config.toml
vocab_size = 24060
norm = "layernorm"
norm_place = "peri"
rope_theta = 10000.0
rope_fraction = 1.0
tie_word_embeddings = true
extras = ["capped logits"]
init_std_o = 0.00618
learning_rate = 0.00102
decay_shape = "linear"
batch_tokens = 131072
max_seq_len = 512
train_tokens = 1173000000
MLP neurons of a small language model. Each row is named by its layer, matrix (gate and up: input weights) and neuron, and shows model dimensions 48-143. Each number is 128 + 24 x the weight over its row's rms, rounded and kept within 0 to 255. A neuron's up and down rows have the sign that makes its largest values positive.
Before each neuron's rows, "fires on" lists the tokens most often at its 100 highest values on Wikipedia text that the model never trained on. A number after a token or word is its count.

fires on: " of" 50, " " 4, " Black" 4
L7.gate910 [130 148 177 106  87 126 133 113 146 126 143  80 166 158  94 128 120 125 136 101 135 107 140 175 128 134 134 124 147 136 128 151 110 132 126  87 144 183 137 157 155 115 165 128 134  71 148 130 117 193 122 129 132 139  94 108 111  88 107  86 145 124 145 103 117 152 140 145 113 145 137 162 133  87 188 123 108 167 126 163 155 114  99 151 100 134 122 138 161 125 113 135 150 126  75 183]
L7.up910 [108 106 117 119 143 110 140 125 153 142 128 157 101 146 158 142 117 108 112 131  95 112 170 101 118 111 114  86 122 143 130 128 128 104  94 133 105 111 128 129 126 157 116 117 125 138 151 163 176 103  66 140 124 132 168 128 139 170 157 107 134 120  88 114 112 179 140 139 158 141 115  88 140 142 101 108 164  69 110 142 134 100 101 104 130 126  93 121 113  95  88 108 108  48 139 112]

fires on: " Un" 23, " un" 16, " would" 9, " not" 6, "–" 6
L7.gate1500 [102 133 108 151 151  80 110  97 151 167 170 112 126 125  94 126 111  99 141 127 119 145 104 102 157 168 119 101  88 107  91 151 126 118 128  86  79 125 105 140 147 148  88 127 103 127  85 120 137 173 150 123 109 132 141 136 128 155 111 134 122  93  80 137 104  97 157 135 121 168 146 177 110 125 151 150 121 122 145 162 157 172 171 120 111  98 104 160 126 135 112 158 138 141 167 125]
L7.up1500 [100 121 120 124 131  99 163 127 125 120 112 114 103 124 146 124 143 126 158 105 148 125  94  81 129 115 126 178 125 142 119  60 155 130 110 101 112 158 106 163 185 146 132 130 129 138 136 167 117 125 118 153 108 147 140 126 137 147 133 121 130 123 113 137 129 126 138 152 140 127 130 118 134  87 119 122 150 118 137 116 153 142 182 138  90 158 133 151 173 126 139  97 157 121 136 140]

fires on: " C" 43, " |" 33, " " 13, " K" 5
L7.gate314 [127 128 106 147 109  85 121 141 132 107 106  94  88 166  95  98 142 177 116 128 156 101 131 159 103 115 101 117 134 140  91 158 154 109 157 159 127 137 155 168 118 157 111 138  96  52 154 110  76 110  98 124 104  99 106  96 146 115  55 151 129 102 118 111 118 151  96 124  99 150 148  98 131 149 100  81 125 105 126 143  99 121 108 146 125 137 113 177 142 135 116 105 129  86 130 146]
L7.up314 [141 103 128  77 131 171 136 143 129  90 123 123  92 166  94 119 128 102 148  92 122  93 100 136 106 111 125  86 142  92 118 132 172 112 162 110  90  69 159 156  88 158 151 124  98 137 144 190 167 161 127 112 145 157 121 138 145 116 133 152 142 115 145 121 121 106 134 121 143 118 117 109 138 129 124 151 108 132 115 122 134 100 145 113 114  91 162 167 119 113 121 114 136  86 129 118]

fires on: " " 38, "°" 26, "′" 26
L7.gate2640 [104 138  95 136 112 145 136 150 125 107 182 145 143 139  98 125 178 131 142 124 153 115 132 118  78 146 167 148 145 138 101  93 112  77 135 145 139 119 158 138 103 174 114 114 126 118 147 178 140 106 109 141 122 119 146 123 103 179 131  98 108 156  98 125 145 154 148 133 133 105 128 142 116 165 136 170 130 108 125  97 134 139 102 138 141 159 124 108 160 142  94 121 123 123 140 121]
L7.up2640 [ 83  98 147 101 109 139  99 107  96  95  82 168 115 157 105 104 120 160 138 155  68 137 152 105 127 106 134 142 120 173 124  95 170 108 122 103 131  99 119 104 119 104 119 143  87 113  98 143 134 128 153 133 153 150 150 138 116 116 136 123 145 111 135 123  97 157 106 102 109 192 153 103  89 156 155 150 172  93 133  99 121  78 150 124 126  82 135 110 138 134 147 131 135 152 125 119]

fires on: " " 59, "202" 6, "\n" 4
L7.gate1837 [123 129 150 157 131 150 156 134 115  97 130 126  82 100 128 112 105 104 148 132 125 151 163 151 106 147 149 132 120 105 143 144 174 126 107 129 139  92 103 153 117 126 163  82 151 167 127 117 133 110 123  96  90 115 102 120 126 131  87 125 141 151 164 103 115 139 139 109 124 130 105  92 157 137 142 124 106 140 138 115 174 118 158 165 113 111 140  84 144 132 144 151 125 119  98 163]
L7.up1837 [100 148 107 157 169 116 137 107 125 120 145 171 103 100 155 146 147 137 171 113  70 160 129 104 184 168 138 114 136  98 146 146 117 142 113 148 125 147 132 111 134 184 136  87 110 115 122 132 195  73 147 161  87 156 148 102 142  96 161 132 115 122 108 113 153 139 133 148 112 138  91  91 157 136 132 115 135 136 104 126 172 127 121 149  99 122  90 101 154 120 120 158 115 116 134 105]

fires on: " |" 84, "]" 10
L7.gate702 [124 153 111 161 112  92 125  81 164  87 118 113 118 179 105 152 160 134 123  89 132 148 121 135 143 138 114  85 137  93 141 112 147 133 120 111 163 105 117 109  95 128 151 115 129 101 126 106 160 136 132  97 141  90  94 112 104 124 131 159  78 132 152 113 120 124 114 177 125 123 105 129 136 165 130 108 151 167  92  91 125  82 152 120 146 129 107 134 163 146 102 101  97 111 147 127]
L7.up702 [157 115 151 120 141 137 144 158 123 119 130  97 175 140 136 162 103 115  82  91 110 154 105 104  81 133 150 135 117 163  99 143 132 118 130  96  83 109 108 120 121 125 103 126 139 168  89 132 113 164 169 121 130 134 121 135 102 181 159 124 111  73 140 123 143 111  99 136 150 126 121 104 109 110 124 144 162  83 127 113 120  89 132 140  74  77 160 137 129 145  92 143 162 105 174 131]

fires on: " " 77, "–" 18
L7.gate919 [109 138 143 123 132 118 119 136 122 103 130 169  97 124 139 135 151 109 125  97 138 105 132 145 120 108 124 128 121 124  69  76 139 116 124 120 156 120 118 176 128 112 131 112 106 157 120 118 146 122 118 125 106 127 127 116 146 109 129 144 119  92 185 119 105 135  96  85 158 176 125 134 156 133 111 174  94 100 101 118 106 161 136 120 127 139  96 108 164  77 137 129  82 108 142 159]
L7.up919 [110  85  75 151 116 143  95 113 119 102 107 128 177 144 108 139 124 100  61 182  76 116 128 148 127 128  99 120 123 117 101 169 144  88 135 130 153 137 156 137 141 113 143 145 126 114 115 141  97 119 121  84 138 158 127 135  99 153 114 121 202 124 160 141 115 142 148 129 113 126 155 146 138 110 119 129 110 157 142 135 128  98 121 101 119 121 148 129 113 122 137 149 120 100 148 109]

fires on: ";" 30, ");" 7, " Digital" 5, "7" 5, "2" 4
L7.gate1474 [142 120  80 119 103 132 104 101 128 135 158 107 119 122 148  79 152 135  88 139 116 142 105 191 150 158 154  83 166  97 104 120 125  76 164 104 122 153 155 131 138 143 130 161 148 105 133 117 173  84  94 171 135 121 145 135 100 166 108 159 145  98 114 144  88 173 157 161 119 115 155  93 145 131 170  87 115 100 101 109 149 108 109 135 176 157 104 166 112 132 107  79 135 165 136 104]
L7.up1474 [137 126 152 119 136 131 120 119 132 143 146 109 115 145 124 162  96 144 109 120 131 158  81  86 105 121 155 135 141 166  87 114 131 133 121 121  44 107 111 118 103  82 115 134 125 121 134 133 123 125 143 118 106  74 160 136 124 123  90 150 174 147 125 131 123  99 146 133 116 106 127 161 126 170 127 166 146 132 127 161 101 112 100 118 140 122 162 147 127 142 112 138 124  99 134 114]

fires on: " " 45, " \"" 5
L7.gate1533 [ 83 128 147 112  95 151 143 123 107 136 175 139 124 111 121 107 138 112 123 118 122 127 114 111 121 115 139 129 118 130 124  74 102 124 115 115 139 127 175 144 144 119 158 125 152 149 184 137 119 154 119 138 172 149 134 136 141 124 101 187  91 148 105 157 172 133 154 108 132 150 155  49 133 138 116 123 166 111 105 137 162 144 149 142 131 105 140 130 135 143 144 143 106 132 136 158]
L7.up1533 [112  60 139 104 117 156 157 110 127 117 119 136 108 134 116 133 112 109 123 141 157 114 142 105 103 104 125  75 172 131 118 115 168 119 131  93 135 154 148  98 155 141 157 102 134 154 107 113 133  98 176 129 138 130 146 174 147 168 155 135 129  77 155 122 108 160 158 134 129 143 145 162 123 163 108  89 145  96 118 128 144 124 134 124 124 199  99  99 114 123 170 139 115 102 115 168]

fires on: " as" 21, " until" 17, " |" 12, " from" 10, ":" 10, " since" 6
L7.gate44 [104 107 119 168 120 114 126 121 141 149 140 140  97 142 159 138 147 104  70 120  87 101 186 149  85  72 187 140 123 134 108 137  92 142 115 141 135 122 125 116 134 128 165 142 136 125 179 134 100 148 167 115 111 108 134  85 128 172 151 130  91 156 130 171 114 178 162  95 113 117 126 145 113 155 114 128 155 132 161 101 156 133 117 147 148  96 141 121 154 159 132 162 134 130 140 154]
L7.up44 [131 171 147 113 115 147  91 117 115 134 156 113 118 155 164 120 128 134 110 127 112 138 111  96 128  92 106 130 147 135 118  90 134  93  95 131 121  90  92 112 114 104 122 132 120  88 151 108  76 102 124 129 132 122  88 154  86 139 140  98 110  79  83  97 126 104 128 129 124 136 118  72 137 126 127 106 155  80 112 107 104  91 121 144 118 158 170 116 107 136 101 170 146 130 145 162]

fires on: " the" 42, " (" 24, " and" 5, " |" 5, " " 4
L7.gate880 [ 96 106 142 167 132 115 125 136 123 129 133 116 128 119 142 187 120 106 106 119 144 135 159 172 125 115 163 146 133 136 107 123 120 173  84 114 135 115 127 151 127 138  99 142 159 119 131 199  95 152 109 128 149 157 133 181 126 137 104 166 132 120 132 131 141 143 115 117 135 143 131 101 134 113 143 129 100 124 103 144 117 106  74 145 125 135 145 155 121  86 126 169 117  96 152 149]
L7.up880 [123 150  97 109 122 154 103 129 134  98 115  97 152 133 167  92 110  82 121 128 133  98 119 128 122 130 135 162 137 151 112 130 149  71 104 148 159 118 144 135 124 142 104 115 112 159 140 134 121 120  74 112 166  90 165 130 116 120 134  83 140 105 145 136 127 103 166 115  89 186 146  84 128 114 141 160 115 137 161 137 110 125 144 131  92  83 124 144 138 141 137  85 108 139 167 115]

fires on: " " 96
L7.gate2592 [121 137 140 165 137 124 120 155  87 116 149 133 126  96 125 132 130 120 149  86 113 157 133 146 103 134 110 130 152 142 130 119  78  69  97 136  75 152 130 114 105 139 142 116 128 145 180 146 143 108 120 117 144 109 145 101 118 161 118 150 174 119 100 133 142 102 139  86  95 120 135 117 100 152 108 136 126 106 175 102 147 149 129 110 165 128 102 154 133  73 160 177 146 127 138 147]
L7.up2592 [179 139 143 133 151 161 139 131 125  95 128 145 131 126 119 135 152 170  99 115 117 118 141 109 127  73 125 140 156 113 112 111 145  85 162 126 127  92  74 155 117 159 131 139 109 132 135 132  97  92  96 122 172 107 167 119 132 159 167 108 173 151 103  90 167 101 124 121 134 138 145 152 122 169 145 108 118 154 118  52  90 138 146  63 117 100 152  80 127 111 107 138 144  53 140 141]

fires on: " " 57, "–" 6, "197" 4
L7.gate2318 [135 170 159 154  91 162 124 124 103 130 115 136 133 147 128 121 136 163  77 101 123 132 111 158 139 114 140 100 153 106 105 126 120 134 121  87  84 138 123 112 138  99 148 114 137 103 129 127  80 103 114 124 120 123 152 159 109 146 138 118 125 118 161 125 149 168 151 102 131  53 115 140 128 167 154 130 170 107 153 123 158 126 119 125 117 117 103 106 154 143 116 140 125 131 135 127]
L7.up2318 [154 134 149 115 124 200 104 143 102 117  94 193 134 172 113 155 110 100 117 142 122 141 111  87 128 151 139 129  96 130 118 137 135 144 132 123 139  64 164 103 138 122 118 136 145 115 142 144 114 152 102 121 128 152 106 127 152 132 122 132 143 122 134 140 107 126 177 159  95 196 114 116 108 125 134 149 144 150 165  97 119 130 115 107 140 127 164 117 109  91 122 135 118 110 148  98]

fires on: " |" 29, "-" 21, " " 6, " an" 4
L7.gate1625 [150 137 152 123 142 111  74  85  95 139  90 132 122 171 134 136 150 149  93 142 102 114 137 152  81 120 102  84 124 109 141 148 109 112 155  73 140 130 102 134 148 106 135 114 112 154 121 106  93 130 133 138 113 115  82 107  93 121 116 121 109 105 180 122 107 171 111 148 110 128 133  99 109  94 135  99 138  97 113  82 134 121 131 125 139 154  79  88 134 135 123 114 149  76 110 123]
L7.up1625 [146 139  94 139 114 105 108 137 121 146 134 117 120  92 165 156 120 134 123 114 150 137 157 106 121 115 112 128 105 149 129 150 100  81 106 173 101 165  90  97 158 140 113 112 139 131 108 179 138 100 150 121 121 181 126 121  64  90 108 137 116 141 151 142 134 136 113 107 124 133 103 111 124 114 150 128 131 114 136 123  92 129 146 169 158 157 103 173 153  80  94 105 126 128 171  98]

fires on: " |" 41, " /" 9, "6" 8, "2" 8, ";" 7, ":" 7
L7.gate572 [176 109 127 136 122 121 110 130 146 152 123 101 147 151 168 174 121 135 134 158 150 153 130 157 124 102 119 110 159 121  91 122  97  96 121 106 139 173 124 104 152 132 117 156 146 138 120 153 127 122 131 148 109 178 165  90 100 117 145 130 124 159 100 162 118 192  73  91 135 121 150 143 113 102 121 119 126 136 115 105  86  99 150  73 134 151  70 139 105 134 117 115 151 157 143 160]
L7.up572 [120 130 155 111 112 129 132 160 153 143 148 186 170 144 104 128 102 120 111 215 104 114  87 128  94 116 136 110 139 159 104 145 155 101 118 137 156 142 112 170 115 127 128  99 101 116 140 146 135 116  94 139 143 145 115 119 109 131 118 127 125 133 199 120 116 117 134 113 134 114 122 156 111 112 112  84 132 118 115 135 136  88 113 110 140 151 115 128 125 136 123 116 173 141 137  97]